Weights of a small GPT-style language model, trained from scratch on English Wikipedia.
Architecture: learned positions, biases.
Training: a variant of Muon for these matrices, 244M tokens, 14869 steps.
MLP neurons of a small language model. Each row is named by its layer, matrix (up: input weights) and neuron, and shows model dimensions 128-223. Each number is 128 + 24 x the weight over its row's rms, rounded and kept within 0 to 255. Numbers have three digits each.
Before each neuron's rows, "fires after" lists the tokens most often just before its 100 highest values on Wikipedia text that the model never trained on. A number after a token or word is its count.

fires after: " K" 23, " J" 13, "ill" 7, "J" 7, "h" 6, "ash" 4
L3.up193:186105127135086106156132146082117148139133134113134165162105111130143120112148167168126140077115170161122139150174144136124117117165175130140118156098158144188139121144127119124108142142154117130144092158127118132144156118113120091109148093120105134120083145131094135160166118141154159152

fires after: " P" 12, " inv" 9, " App" 8, " p" 8, " Mc" 8, "p" 7
L3.up30:098121111161118143107116123131160115117122140097126115127151154121120133129146136130086128151114125128179129122124121099133127134156129172118170102153130136098111146170152107130112107111146124117133122175128077148178101103131168149134124169124109162119129101086149125117117127118110147142

fires after: " R" 42, "R" 11, " r" 10, " F" 9, " f" 5
L2.up199:147113131151122123119086139107160181115153131114113142152124155159142137122104146118111142141127127159153162098137122169117123118142096150095140139090089110122128144147113113152181120106101123123132105107127146147088108129137119118083138107161119137129115111102089112084125135072090098125

fires after: " |" 35, " " 20, "ording" 16
L2.up336:109093131132131116122109117125109185205110092105127129096132120131104117155135105104104098126140144190099120114106082146151143123145174109151094067145130121156159087110167114125115139110132168119147132094128145104103094127141122122141139151104117155114152123114127146147162146129136132128

fires after: " N" 29, "ot" 6, " V" 6, " n" 5, "ced" 4
L2.up481:144140084063133137110154115131099162178097089121151114104107159155141065143134113136116138122122096159113135128112177104126127167138113129159142101106135135085094103151119105134155119112157119146106149128112117132114105094151117087135146123090096137157151167133103129100099145112137117150

fires after: " S" 20, " N" 11, " is" 10, "s" 8, " re" 7
L4.up901:131130090146135121117115134178106106144114124123173076122131129151161140141142110129118141121123161145153119165075129102131154137132123115100130093139122118138120152126110103141174156152089138147113103116154105154100113147122116145151120118137153133168085130108112152147162131137131109083

fires after: " Mar" 34, " Fran" 14, " v" 7, " stud" 5, " V" 5
L3.up434:135153090126110131114140124184104188125136133128138149110123132152085126146095113097128140160132146167126103120131195104132143135117150125136119077164127121129128105136146140118132122157104156127091124118128127127148144131097140111136108128084098118169117111087123104146094114118132122137

fires after: " U" 20, "A" 14, " T" 11, " t" 11, "T" 7, " A" 6
L4.up875:142133116161133154122123136140140152131133156126100151125135152131164160108107115139138109105143113095122117123123124102152079132076118124103104149152131105089126146134140118131149129134103152191157098095126106096104107122146068151106133122100112098084144132096103119111144098147154133100

fires after: " on" 19, " in" 16, " of" 12, "un" 5
L4.up237:130121103120124116126168113158136134134150133074171102165135111136115127127134118129137113146137141120145153115117126125101141162074155150101114127151146137102123146100124113129119154113121130121078135090165085164174171120139153081100101143090122115119112125114175171088154145123122170156

fires after: "he" 26, " Cl" 17, "cl" 10, "h" 6
L4.up263:118115120141116158133156152121114112103140132095127086119129147139175104117168112103121110113126103120109123133128126123116156082170119121144095094148130130141135124121114108172124155154150147143131165144125106178101140145088147098126130156134113111122117137131125098129127146144125142173

fires after: " m" 18, "m" 10, " v" 9, "M" 8, "s" 6
L3.up333:145134106144141168112172109145123144129164135130153119090113105119149135134112130103113131135121147126155188117142078123119113114099107144143121117121128107142117151158154119122104135134142138151120135094136131121111126087120105187089129175136153168117162129115115071092101103122115112145

fires after: "2" 34, "|" 28, "-" 14, "5" 5, "4" 5, "3" 4
L8.up60:117175146125135106113098102091091124130135121141126142063157108141115161110152148116098057126113156140108145120148159108110096109100108128144163130151144117108141140101114085080148106101134151090131124089089144153143136132155118144101156130122137105170143080110123155151117139120148135132

fires after: " L" 19, " l" 19, " f" 10, " r" 10, " W" 7
L3.up911:168108091161089132078072164084110186134165128128119152107081150152120116128117096108079164129104134168166111106129096160110138155118092138126150119110156091133169149129138090132129117112132135146118143071180108135111170100132188133123140100130081130098166098128124124184108169086098153125

fires after: "l" 13, "h" 12, "m" 12, "g" 8, " Cl" 6, "e" 6
L9.up67:154154158163087084114150142108141136106133139114142119163110129167156124157157134145097121102113157091099129101147115147154118115154113127119139104112119152103149106112151116173108132119108108119168122116074135157140132142105137115171105184137132076085131150131131106126110149120168118125

fires after: " N" 13, " n" 10, " qu" 10, "al" 9, " R" 6, " Qu" 5
L2.up777:153136135095105118115161138130091174205120123146139096100077126108151144133127160146090132136099139153157109108115101145098159121121116120140157116139058142112117117187117150146128132159172103170111144157130147149156154128107139106165113120147158146137119135132131151148142113093150151135

fires after: " in" 16, "fl" 11, " imp" 9, "sh" 7, " F" 7
L3.up203:114119110138112132086088118153123126121162124119126135146126142112131107135180157132118125131136124144122138111141123140123161104183132085079136111115093159134136099103127087118134124141103149165140178194106158146094146135112156105156152114178125115111125113075099119138129114108138135151

fires after: " m" 27, " M" 13, "M" 9, " c" 5, "h" 4, "0" 4
L9.up259:171163134130107136137154156137114108140098109118120166116120116122112130101144153071115082137155121120124117119119092112147126137135116077097165138080139179143172142112138152155103149168157054117109144117125117155180127118151097142175133145082138160103114143127128106152075127155128123120

fires after: " S" 16, " T" 14, " (" 8, " P" 7, " st" 7, "S" 6
L2.up8:127136087132172119147125146102128194144128155125144098151124127139149141134144131131118145107158095153132156113120116129117110144135124134091126127147087106079110179158150109112146174158144129155168126148122127162120134103138114125136079157130130128118110109165176149137120188132118127129

fires after: " L" 35, "il" 6, " " 6, "qu" 5, "el" 5, " V" 5
L3.up884:100122070106106154108117122107115178160161128119126113140097109110109141131133128129113112143144142149092131158106129089119106123150106127171159110075113125122181134126104129094154102120135121128103107150154143150089134128152117087134122144130086140149105134092125129172167154161077194135

fires after: " f" 17, " G" 13, " g" 7, "s" 6, " Sec" 5, " D" 5
L6.up993:095131105158160177113171173165117139122152100152114123110147125091178129152129122136140121109139105122147157110140114105157191130149147120139140145088126133162135126140157105135099142142110143128155124099147079130136132130118086101099152123137112144148116148132122129147132139145092128130

fires after: " O" 18, " J" 14, "r" 13, ".S" 10, " St" 8, " Hol" 6
L2.up315:125157114143110162143132125108119166135083113119115089136129115151101087123151120111107090139096125113110137126148131140097134144143131122139135091115122114099126133117128127102136114153087135079090136075102109105108151087140123115110160141106128161087151141155166131101100128127111196106

fires after: "9" 61, "7" 13, "5" 7, "8" 6, "0" 5, "3" 4
L8.up672:150151165192121092131149131154126115134179102179126121149205139132095107079093100133098143119100130139155132120102113123100125121162130139138156120134073150113110113086130137169137159097142142138111158150158135094149126112148146131125126148144155113120093154130163192124117104117134127103

fires after: " T" 25, " t" 14, " U" 11, " en" 11, " c" 10, " ent" 5
L4.up687:105137154187117134092122113141116150124115142101103135115159166128138104109157138146133144111111115106092140121112129116121086131133122142140159125130142127062157157113140144137142121155108140140113151126088131137138117140084068091098145155145128130142118117136147106148139145136136113095

fires after: " St" 16, ".S" 10, " M" 10, " No" 10, " P" 5, " c" 5
L2.up560:106141108136104159109163077116122154145089123121140085120131129125089117129129118082092063141095118123072125105138098118114119153129109121127134080099143102085139142137152140101124096115126148119132154074130086101113127159100144141135148157155138147095123159144125131095115156129128149118

fires after: " S" 28, " s" 20, "S" 15, "s" 8, "as" 6, "ut" 4
L8.up591:104156154138140156167143111134126125126115130127112131128162169152128096126128085134151126126141127156136142126115121139137111150076152101123138150099101124141128102130120095079156115129149096168113147162152095093104164117097108120139154094129132140128182163085063171169118123146111116114

fires after: " Pr" 15, " N" 14, " R" 9, " n" 6, "am" 6, " pr" 5
L2.up119:126158089162138119094092134128141125150100080156117105108115153136123167127093167144124139148125157165137157118112121165125107174150143145120124136080083125138161165097131154171139119164130123106134119121091185088131124139137141090079114117096127157146102114127139187121090124090134158131

fires after: "m" 21, "0" 17, " m" 8, "5" 6
L3.up301:168133147128150133119155155099120170155120129132103130147147132085122169130119110125160123106102116144128128136109141140085127155158157088115138145114126106173127098115102125173105133132138145089134146144153150118111118144160099118135091077092088151133131130130106138152122152112125163132

fires after: "w" 16, "m" 10, "b" 9, " sim" 8, " Sch" 7, "im" 6
L8.up722:127105090136094136131105125088120121190159103162117124114114126106131085109131138101114102147119128112160110158138128159119117096147144121118165158126100115090095133138114130155156103087095109117181153117138156108124145132094093127131151123134140173089117126092110117109143103118144148113

fires after: " c" 24, " s" 9, " inst" 9, " (" 7, " " 7, "s" 5
L4.up387:136089148120144141129144130129128116142108137127135114109123134170154082123148110111111131136142165108131123160096121063127113108159141138145164105087132104151157099138171140112143113158121122105161135139135094149144102115143079187146173152152063172145104096116122182122137149133114145116

fires after: " the" 31, "ed" 8, " dec" 7, " Sec" 5
L4.up87:139133135128121099135064136155110116094132111148141142137127154109120128094087113165129129129156137118124104117186139141153157096123106149100113113136129117165154122146088132133121159126173125093125128134143116147144134103106097141087136093187149152170127177118109109115119159156132168120

fires after: " his" 27, " her" 12, "h" 9, " h" 9, "'s" 5
L3.up225:142131128107151100149109136124123137119092126142143136140122089112086113071119140155125116158120102118163162120091188114129128139137171132103111147118112095178109143117077102147101141137161101149090111098116122112090157151138143120071129143127160167148117125114114116144153109116133141150

fires after: " " 54, " —" 7
L2.up62:112093135096151106143118142142144129153115140086112098122098129141110153114118125154161124112158123130122115138081130120076085083141123103135145139102155095134097124135154121100148109124140135114119126156115076112109128124150117099108107155135074141138118138125130141107138159135130132123

fires after: " W" 19, " V" 13, "C" 12, " H" 9, " S" 9, " s" 6
L3.up523:117156117113115129091111146131135118139146145149119112104123148162130104155123162134116153141170114116132159123130110087125116093153102094117124150097121122118151133131130114134130144154131120166152127119120121139138089115145108098125153155135160151117136119154137151137065138098075132144

fires after: " " 46, "." 10, "–" 7, " bel" 6, "," 4
L9.up805:115124170169133126141138115145124131116131148138111137098110106114088145117140141132093122158114089189143139127124113126171107140151126138118169149174119144167160162103119131132125146147138168087127112110122139103133098154100137114155123126123112142139093119120133090133105157162129083117

fires after: " B" 17, " M" 9, " b" 8, " m" 8, " J" 7, " H" 6
L2.up900:125166170171134159127120108122127106090171111093105144139098119118176118120110112119097128148161148110120143146152142164094096150145099100142139126121097119128146132103158127155123102140154114110108138123132142159167181155164133098135122158107109131157142132114175065131075129105126151155

fires after: " S" 32, " s" 27, " J" 22, "S" 7
L4.up801:148119111113132126150160125137104141140099172148166157129156131091141155161100098133142103128128157111112102152069168135143137112096123143117141123137128153112098146176096118140141092142109153132138149101163118153107136143113090137155087158123140127085128126123090137165109170117135185163

fires after: " |" 13, " V" 13, " P" 8, " D" 8, "N" 7, " v" 6
L8.up79:102149104138104107094108140182112125111114093134152129122137140112136098156138160095099136130171134132104109147145115110139178128106123128129119115161118146143170119118143096140135115112108156092115138136098145142155123129150089122104138118103135123099107122110097115136165139132114085139

fires after: " " 70, "0" 13
L9.up507:176145151186119105104144158133138143149100128078112100147170138109147178141129136110129122141073134138119147105153164145118164129151115122114160163119100153103101114121137120151145129134171115092121157106151087169136137141128129153140129133086111125145138098078121174131100150143141117125

fires after: " B" 24, " K" 19, " M" 12, " J" 9, " H" 7, " R" 5
L2.up372:120131120082109149147104151159126127116084131123133151102145131147138141133114130120087122142087125136128125128132122107183159173136126110110163137090137146105133161143135113150120115137124092094099148167081098134135172147123143102158174135127129154103086127174114114128162182102126146119

fires after: " the" 21, "0" 20, " in" 10
L2.up240:139137115154112130092142113127071135112161117134147089161146134133135114123104140093080137112150116092118132157156149152153112148157111127090158125132149182149141121106191146176143071125144122158154164150106094116115155133129125108133117124169124154130125097092086085131095108140174120095

fires after: " At" 18, " for" 11, " in" 9, " The" 8, " on" 6
L3.up575:107076144131131177089117147144118118175158142101115168113139142121135118124152120138130112147108150136106114131120117110155144162091130129135130151177161166151117099131090125134098132123105164143087176106118095129177152071141143153150134099153116112128129140161155142115132149132154174146

fires after: " s" 13, " per" 10, " N" 10, " W" 6, " H" 6, " S" 6
L6.up902:130144136137136142135152107163111091181103127127164124092117169160092108138130091165158089157146147136164147155111126141111117119149123110134145182119071085135103124156126077110124120123149129094133148141137129102065163110130035122102117152126129106154131116111114166126115116132136160139

fires after: " " 30, " com" 8, " work" 8, " compet" 8, " l" 5
L8.up391:116145138172107081097153103106126141183127113156133131117117123131119168091133139106170123096145112125131123128137103129127167130106122153151116137102193103095143091126168128155165163127195127160118119087124140111130137121154131096147107122104105132123065138133107152110144098151107122131

fires after: " f" 29, " m" 15, "f" 8, " hel" 7, "qu" 6, "m" 6
L4.up924:133125165143128167153137160092148100122145155125099141128103160101127133106075113155114121146126173104118145161105125130132123152131150139178139141114080120111130144172131139121123178121157152095134135092111079132146151067144103171171098141123123122182127136112129117155138104113117124099

fires after: " T" 16, " t" 15, "-t" 6, " Se" 5, "our" 5, " for" 5
L2.up242:107124104162120157146165131065068175087158118130066108165144135137093134115101149125098098109123101133119152100166103140144111121088141142097091112134123092136105128109137121141141094162133123112127090154125105124139114107137118112141102151116152144123115098113122149120112119140144128127

fires after: " a" 19, " t" 17, " h" 14, "z" 11, " T" 8, " A" 6
L3.up316:129091140154108140174137152105176166115129148130140131136137123116106111143097149076166171130121131121102136111141093122129148148152124071112112127169135071100138095124134107111155091168145170132120153206109099126170110063090131112161137149119141129134113108137142119112153148176125138099

fires after: "at" 21, "att" 18, "b" 8, " B" 5
L8.up296:151160148126124111084123148080153117067086132122126117114100135155135110128157088096134089150095109121128169119130079122134102085140118124164144163149167120113130140117142119157091115132103127122134130151105077136154117123113114112110090103159108123100144108127146114161131105142112122109

fires after: " S" 29, " K" 8, " D" 7, " N" 6, "S" 4, " one" 4
L3.up885:085128123134153156137127143124151138120120182116111107090120160151122102144117100130089122097142158167126153121099119121095168119132118110100112086136122117103152092134103094165114123147140102119115117132134112157091142093115119126111131149116146174150100120143129127138140140153110150111

fires after: " l" 33, " L" 9, " b" 5, " g" 5, " st" 5
L4.up567:174158157137121115149117186149135163144091130084140158101087119159161101138121147127101132136165122133153139107121144106114127133089118173114171117115108157142103128129131130140154107128109129138087090130157160116156167064092149111125134127147080140144191156115136126162150147134131152086

fires after: " F" 20, "f" 15, "ecut" 7, "-f" 5, " f" 5, " rep" 4
L3.up777:101131098155151156123090154095124153093099110122171179179115113127127135134119122134125118144127123133166097111121151141108142103139123102126136127173126068127138074118129137128135182115092106136112100158105128125118120173141107142146108088106149141066149088100081121115130078151128144100

fires after: "B" 13, " B" 13, "b" 12, " the" 10, "The" 6, "C" 5
L4.up970:150123102156124159103122165113111111158163138147123142115141109084101147093129139114114156154100148079096131119104154128131125133152103110087127157108122164117090130152125134108137098167138166125115120134109129119176118180127129119148122124161124083120132141052150108134121139117166127132

fires after: "b" 20, " Ab" 19, "d" 11, "ub" 5
L2.up938:139134090127132186071120137122149165141173124181145102162141147114146139143128147114114095162161143110103114109181127124153120161144118087153119179101142098120121170120097147134123145122147100113100121151112118085110122140135162102075129158115133136157080084114147116107170157089164129138

fires after: " W" 14, " H" 12, " ch" 11, " C" 10, " he" 9, " w" 8
L6.up704:130132127151110140124105145115126123133146131179104172115135170105122115132178147142138116114168175128080162173109102167149117121138111104152162094145153127100134116095072138124142114098124139136098107114101115137101165091127133138114131125085136144091137138164139110108156152137098108102

fires after: " S" 40, " s" 13, "erv" 10, "S" 6, "qu" 4, " th" 4
L2.up881:132153145146153171151152125130144113164109090112137131101126168112116131153084111099177151110103141126101120132129133120114150131109138163112083091143074121110123146142109156152125159144151117156100177114132056164123141120181120137113155150114170123095120142100140145160132116163118203126

fires after: " g" 36, " G" 14, " H" 6, "ran" 5, "il" 4, "he" 4
L2.up141:103143127182134126097122134135154164109111137140121136125133121072182091155081132131168120084112122110158142151129173155166139160122108122115127132123167127161088107133119112110190105118110129147147166090130149110117145123119091123123123145105179062143137154117098103132116153122128100108

fires after: " s" 25, " " 15, " sub" 12, " S" 9, " sup" 7
L3.up275:155105146149107113136115153153111127125125194101107132119141135094091103153139118161107077145104120128138138121105089090097105147089109084153105125136121101084084154161116130157142126126130140188143168061144107174144138096083112144123128149145152123133176160113129131143083133129157139105

fires after: " d" 15, " C" 15, " Ch" 14, " ch" 11, " Che" 4
L3.up12:083141112151142123154138129099162170087076111151127148106134167142155108106168151130125134129153144111084176166102126080147131131127163165162144069137123097108121121132096105133098122116168145147090139128116120111139140097088138158148143134098149117131119146131136169126109143111136159152

fires after: " in" 22, " for" 13, " on" 4, " to" 4, " under" 4, " g" 4
L4.up889:151109129112140119139129121161120191128179098073129159148115107163139156131126132149104127111118112111123103106153134105151103147092150114115139150101151155178167137108121105110102115110123156134140115130121061124181220099119116115131131121123087116147146101129116089098108138158162128122

fires after: " in" 30, " In" 14, " the" 13, " early" 9, " on" 4, " of" 4
L2.up512:116132134109108123121122150110099109123124152158143161110169109101109145121132181139094135119132128146124122151135099121105166124126132111114112119117090124108092152159129104107113113137152126116109123124068134135157173090122131121099132117133163111129124117137081066126137177107141151094

fires after: "he" 23, " hel" 10, " st" 9, " g" 8, "ri" 5, " St" 4
L4.up187:109121091194127099115123120097152138171118118094108131137138108117163138142142127080166145112132125136098090160133146164131114096119134154136184102099163156097102149125124144107167122103111176102129108075120105109101135159130085133117104092132132129124168185129140099144142097119140123110

fires after: " w" 18, " W" 15, " P" 15, " p" 6, "w" 4, " L" 4
L4.up581:120118089110150105130107100174158115147080113125152128113116123084129120082117084090116159152144168138111164136123111168137177130107146135100135138152151146144126118096135126127172121056108134156161173105125115147113142095088133119130146171116092166129128109152170128145105125130112140153

fires after: " S" 27, " St" 12, " em" 9, " j" 8
L3.up246:090123180138167109113157101146152166138110139148124148152141124102176159132109141136108133120121136140126154095130102115109135172097133117180130100126095079144127134154130163128108131130143073149104145143097097162132146072168146131128162124094125130102112117136126142088122110102144119108

fires after: " m" 31, " M" 13, " n" 9, " " 7, " e" 4
L2.up127:121129106124138111149187126132091131114114094103116092131155092119105117142114126096153130099092116111098175100115103131131150151142171122166148119147168119164130092154131139183107177121118165132057156123121122110133153074126116145108140117152118122140177112148119157142125099162107136123

fires after: " St" 16, "r" 12, ".S" 9, " S" 7, ".." 6, " D" 5
L3.up480:086110101175123133117141061127153169119104127122126066143088115112131106149136068101069139155118130152105160120110119146144108126138175136125167157165160158101091160129149142127117144137129127108133143129136077111121103108113150109103147102130144120119163133135138101099126147151103153125

fires after: " g" 25, " G" 25, " H" 8, " Sh" 6, "h" 5, " c" 5
L3.up756:101134181136150140107150158122165175138124138101117137119152145105120107147100165144129135094114091090139121134106135134163105148118190153120101138115144116100096105133140106123119156123145095149122116108101117117145157057091133092130156117159160125146083119108073136107107105132164109125

fires after: " Bl" 20, " bl" 16, " f" 9, "f" 8, " J" 5, "l" 5
L3.up124:067139109177068162136135153109075127126157136110147145119053143160151145152099151135095165158130145096139109135144102135149090137122131134131155157124148136150150161127129140114136141111153132150112147140093071140138152112139119145119144143139126137176144079125139127114157102091105155143

fires after: "1" 21, "8" 12, "0" 8, " W" 7, "4" 7, "7" 6
L8.up88:147139119145081128108119117133133124134172128134106153170144132125122116109118144080149144157132106140132186159142145159135095115158145082116160127147090143173126132118106143144148122066132127101126106160125127101133049123125128140144129136083134106113161102124129140124111119124140119139

fires after: " N" 23, " n" 7, " writ" 7, "n" 5, "ar" 5, " com" 4
L2.up800:135155123090139132105139139099132161159113132107116124091094087100157105089106123178129163132145146155147135079118135119120162119112138126155124123135105147114148156121130130172151105134166138137135161126136128116112162130147134146154150128121167119112128152088138204075134121122121104149

fires after: " f" 51, " F" 24, " w" 5, "re" 4
L4.up757:113131143112169157125103158083124169135142122131151161161096149079137132132135092107085143167154115140128125109117152161112140100135121146143157187112116123152129111099155144169124155110110127145100092152119136166144105106145147119129114138144087099107152069113099145158135101124078126113

fires after: " n" 26, " N" 11, " c" 7, "h" 6, "C" 4, " the" 4
L8.up229:116116133143128125102121199142105087124128127115107126126143131135132139140167161101117140114094135104085127170128131148131089170152197120136127098126135140113166143131157082190102124103113113132164144144162075126156137133149146123148118147155154163136094107135151094130099156132140142137

fires after: " t" 22, " T" 19, " F" 13, " f" 10
L2.up686:147082158163130118137098160081122130103152133095114145158117124095105076118130163113104168123109105160105122120097144144129149089096153134112093111115124092138107132132144112156120144160096148147136085126100133169165115085102140129142110138124135125116123095112138161132112104158148161132

fires after: " N" 28, "N" 11, " W" 7, " Rep" 6, " K" 6
L3.up86:119138176135173154122136146192146082130123154101160127128128089139109114161109122122120145115122138092096135131166152125113133157119137076133144092150070083100114108087136090112095139124174114109142129116145164123109150070113142114147124137113118193101097138124114142138120118132117141126

fires after: " " 62, "1" 30
L9.up282:109132128161117118130124089103101125140128138090168088123112093128124140099097162098175113162115143107152123122108115146130192130150122126165162121139136136153127103075105140084150127108160136104139145088113096075103146151109149122093130104130151122167106115147130111132121150150196152120

fires after: " R" 18, " I" 14, "R" 13, " r" 6, " hel" 6, "as" 5
L2.up396:121174140128101133108106142149114172106129115120121153140092152072094136125165148141147113144125131115155139142129114169130129155117113096135169098115101111121120167168137106099130157111135120167105101080130114142100133162158085105134116132097160073147095118091142132117165127119119106126

fires after: " the" 54, " in" 4, "The" 4, " In" 4, " al" 4
L3.up248:103123096088106098099118134138131131153132173165154124134168123104126101106150102160105144102143108151147128100134121117144109098119099110166096157108144067138142121147092140093118088124154162105094111078099100124173121109108158097114148132118168124179103092116083114127098131149181167109

fires after: " M" 17, "%" 11, " m" 9, "om" 9, "m" 8, " the" 5
L3.up107:155111125133106109091159158118091160120120116118148126170150107123131176140104119110150139111125172127087163100133104127123089125112170099131133155120118123136137125171093144101164132141135126115128145128142105173163123096090139206113150181115139145148160117125113134127118115123124168133

fires after: "–" 46, " " 15, "2" 6, "6" 5, "7" 5, "4" 5
L9.up784:124139172142102129063132150145124123139156114115130144124145105140118128114116124104094084110123115220107125152144148136128164130154127137158127106140133164127167091086110148122154076131120142104135131091088140131134120170121126109143083123117136135158084100117170174179137119156107115110

fires after: " v" 25, " V" 24, " ind" 9, " Ind" 6, " sub" 5
L3.up158:122150152083104164118122160173134157186118145133182146121104095102161113143161102099149145148132122129138096133117140118140136104138150125132152132113112113094132112152142156111153100117109146139128110145157119114126124148096140136091133106096136150112125110107161086107094113128182150112

fires after: "/" 14, " c" 11, "\"" 10, "w" 8, " more" 7, " " 6
L3.up143:145147161100160118132146137126149131140124173105141095127153102116118153106103135122126122097154101137113126119105137126104128119107098127142109089134150147133129073113137103134116082132107139160112090118095104103127157139157111125148117141128123140148159119149158124123167161160131094091

fires after: "B" 16, " M" 15, " B" 10, " b" 9, "T" 6, "R" 6
L4.up691:148104144183157107089122119131113146133160092134123129130149105124116130104132124139055147119162154158110124152112134158127124134127098143145156168100127120108105105122112127109105121168114135178136162141092133127124145133104142132194142082140115099078121108127155097125097145097112124160

fires after: " R" 22, "R" 19, " B" 18, "B" 14
L2.up48:118134132119145137122115108094086133147183147117136109111105136146121086142103130106080116167127136155133134132089066124124138156142125141120151138110093138127112178153124159118133119140137097118120083132141128102113117108108134113098135111115103163129145156095089135140171163104146130147

fires after: "A" 13, " ent" 11, " r" 8, " R" 8, " B" 7, "por" 6
L2.up894:137109150143092163118064137101153139109130147126133182145152112140133118098136127137093133143145104131113145126132136128162130163130163120121182086097068132092139136171109144127129130118120125096133114104151126122073127141119145067130145140154141118132131172144164110125150105082116116092

fires after: " s" 19, " S" 12, " N" 11, " n" 6, " he" 5
L2.up290:112130172142144154113127113132117097132138113140141086118100122120126105106111090116166144110145111162107182114134109139095091112118151108120184126136128108139160172100092148091157126097162134147144164142130130132084117108150067157110120142136171114119126199101117166164142144123117171132

fires after: "A" 29, "B" 9, "M" 7, " ft" 7, "In" 7, " B" 4
L2.up576:137123166134125123132144102113109091134140120111108110139139140104121120102137096139107121129118161157117115088123112095103128135151157130073138175121135132150130154162195135088095122155141107122144098118132091125164128131107133124149111120103109141123129124113112143135109140120162142133

fires after: "h" 18, "ra" 9, " int" 8, "ash" 6, "om" 5, "9" 5
L8.up966:184145122069107124133099166095143093115156130134128138145115125101140140123119129123099114093106166163164105088181116054154090097125142078149128188125144122124116135105162127098090149147100150147158131141127120129097155175118126105133116113105165100164140150097065101099145154140138129093

fires after: " c" 23, " W" 13, "oc" 9, " w" 6, "ro" 6, "ent" 5
L4.up931:137135113121146116119141115146148144130100110124129164116134101109147127128095141114102123115116135103145153155082110105173168107122124128109121126107129160130137156099142096142137111106087131141144131125136134110190111052135105117127154140158084130131105151136124130158175185101168128152

fires after: " s" 16, " S" 15, "ou" 8, "S" 8, " ex" 8, " re" 8
L2.up457:133145108127163114111124165140123141156135162144077112132121095098145136137123098149126114135138112116152114109131094130158098131108161130135140138123120113113104122126092141125200149146141118148100135077156128146125126093164143124141091119111117134158109125137122126135137154126133086100

fires after: " B" 30, " G" 14, "0" 11, "1" 9, "2" 6, " b" 4
L2.up703:129143112155123152123110104119146113110113103116091129141176117128108103102140128114160181121122159187131140153114128149196116175101114106152149134126131091142100135174134115146104110158120157143130113130130089088126133130113110088153129111131087110102146161125115134094127141151147112136

fires after: " " 79, " |" 6, " at" 4
L8.up468:129134118168132108114140124098141107115138167165141104176110125121094149163087159147127136119135125118153098120110149132108121142146080154181128123091076094140093140114103107082159103102144161139126165108122109108128129146129112120125115095117122164111100102115133130122106147185167100135

fires after: " S" 25, " M" 13, " C" 8, " H" 5, "S" 4
L2.up482:121167171114121126128129116127138092116117128091143139138137126103134176152165113145121147123151130148115117134100117143112130140135084168121127128131098147149121137159114162104145141175117129127085147085149098149134122112140130085100109124101111174124136137144134108096131137139144170167

fires after: " a" 15, " the" 13, " ind" 10, " age" 6, " kn" 6, " an" 6
L6.up487:109114148128140113089128108115099097143105140127119110089127181164107112139155105117161152128134133109123123127088119124112158133105107095131146182105110137161091132103123129109174157155088151134121136161153129071156141144112149142113095085082137102148157150111157137129161126126123113126

fires after: " P" 16, " R" 16, " p" 12, " Par" 10, "ap" 5
L3.up678:158124114114152132086080114106145128145141136119124156142121152131130147135165113107119134122100135149153107154117141103125130164107108108120160091122114109133112170166156135101140082090131116141101072098146096166146103124122130107097149161091115156097114121137144105138115140084130168112

fires after: " p" 25, " resp" 6, " P" 6, "p" 5, " ex" 5, " sp" 4
L6.up812:090077115167079174117062113103128109141121137129109126137157117140136134103143110128121142126111166092153146157104071116137121121096102111106169115137141121139126135164142138132145159156106124145172133158142145133148098129159166113123155108125104128099120161148142107101130099104121146120

fires after: "m" 33, "n" 10, "ver" 4, " per" 4, "f" 4
L4.up770:146156121150118151153100089091135089140128133152161131116129095138110105082100151153138116156164126133142132098115113196143137123124118091106128128150128157136165131141129121152170179143127119147140126110133091104134114130132121093124125130134101120104117147118132139068145144134164140125

fires after: " L" 34, " N" 16, " l" 8, " R" 5, "ar" 4
L2.up220:113124134158108151077125132088130121136171119135156135111114141088113149140119170151094137109097181151116131140088101130075196124125162107126158103097102160122162131131112103148170105155103156117094124174097138144098139104158114132109112102128089166141123075122095152092124157120112120172

fires after: " Gr" 14, " T" 12, " St" 10, " st" 10, " S" 9
L3.up152:099170167140133152125077131137146154155120157131134137177140134167171120126136139149105117140160115151177178122136093095136119115113124101117099115117119159151177123160135115118137122165113103102115149112069112112093160091118143138156155155085136151166131098076130142146160115158145119154

fires after: "2" 64, "b" 4
L9.up186:156133142126098146106099121108108109126166107180126088100132116098090135064158155130128101148147109117123126151129167122112164114145146116133133145086111136132109134111140126148126124099208123086125117115121104102153127143138106116125166169133147142135138115137122139085115128092176114125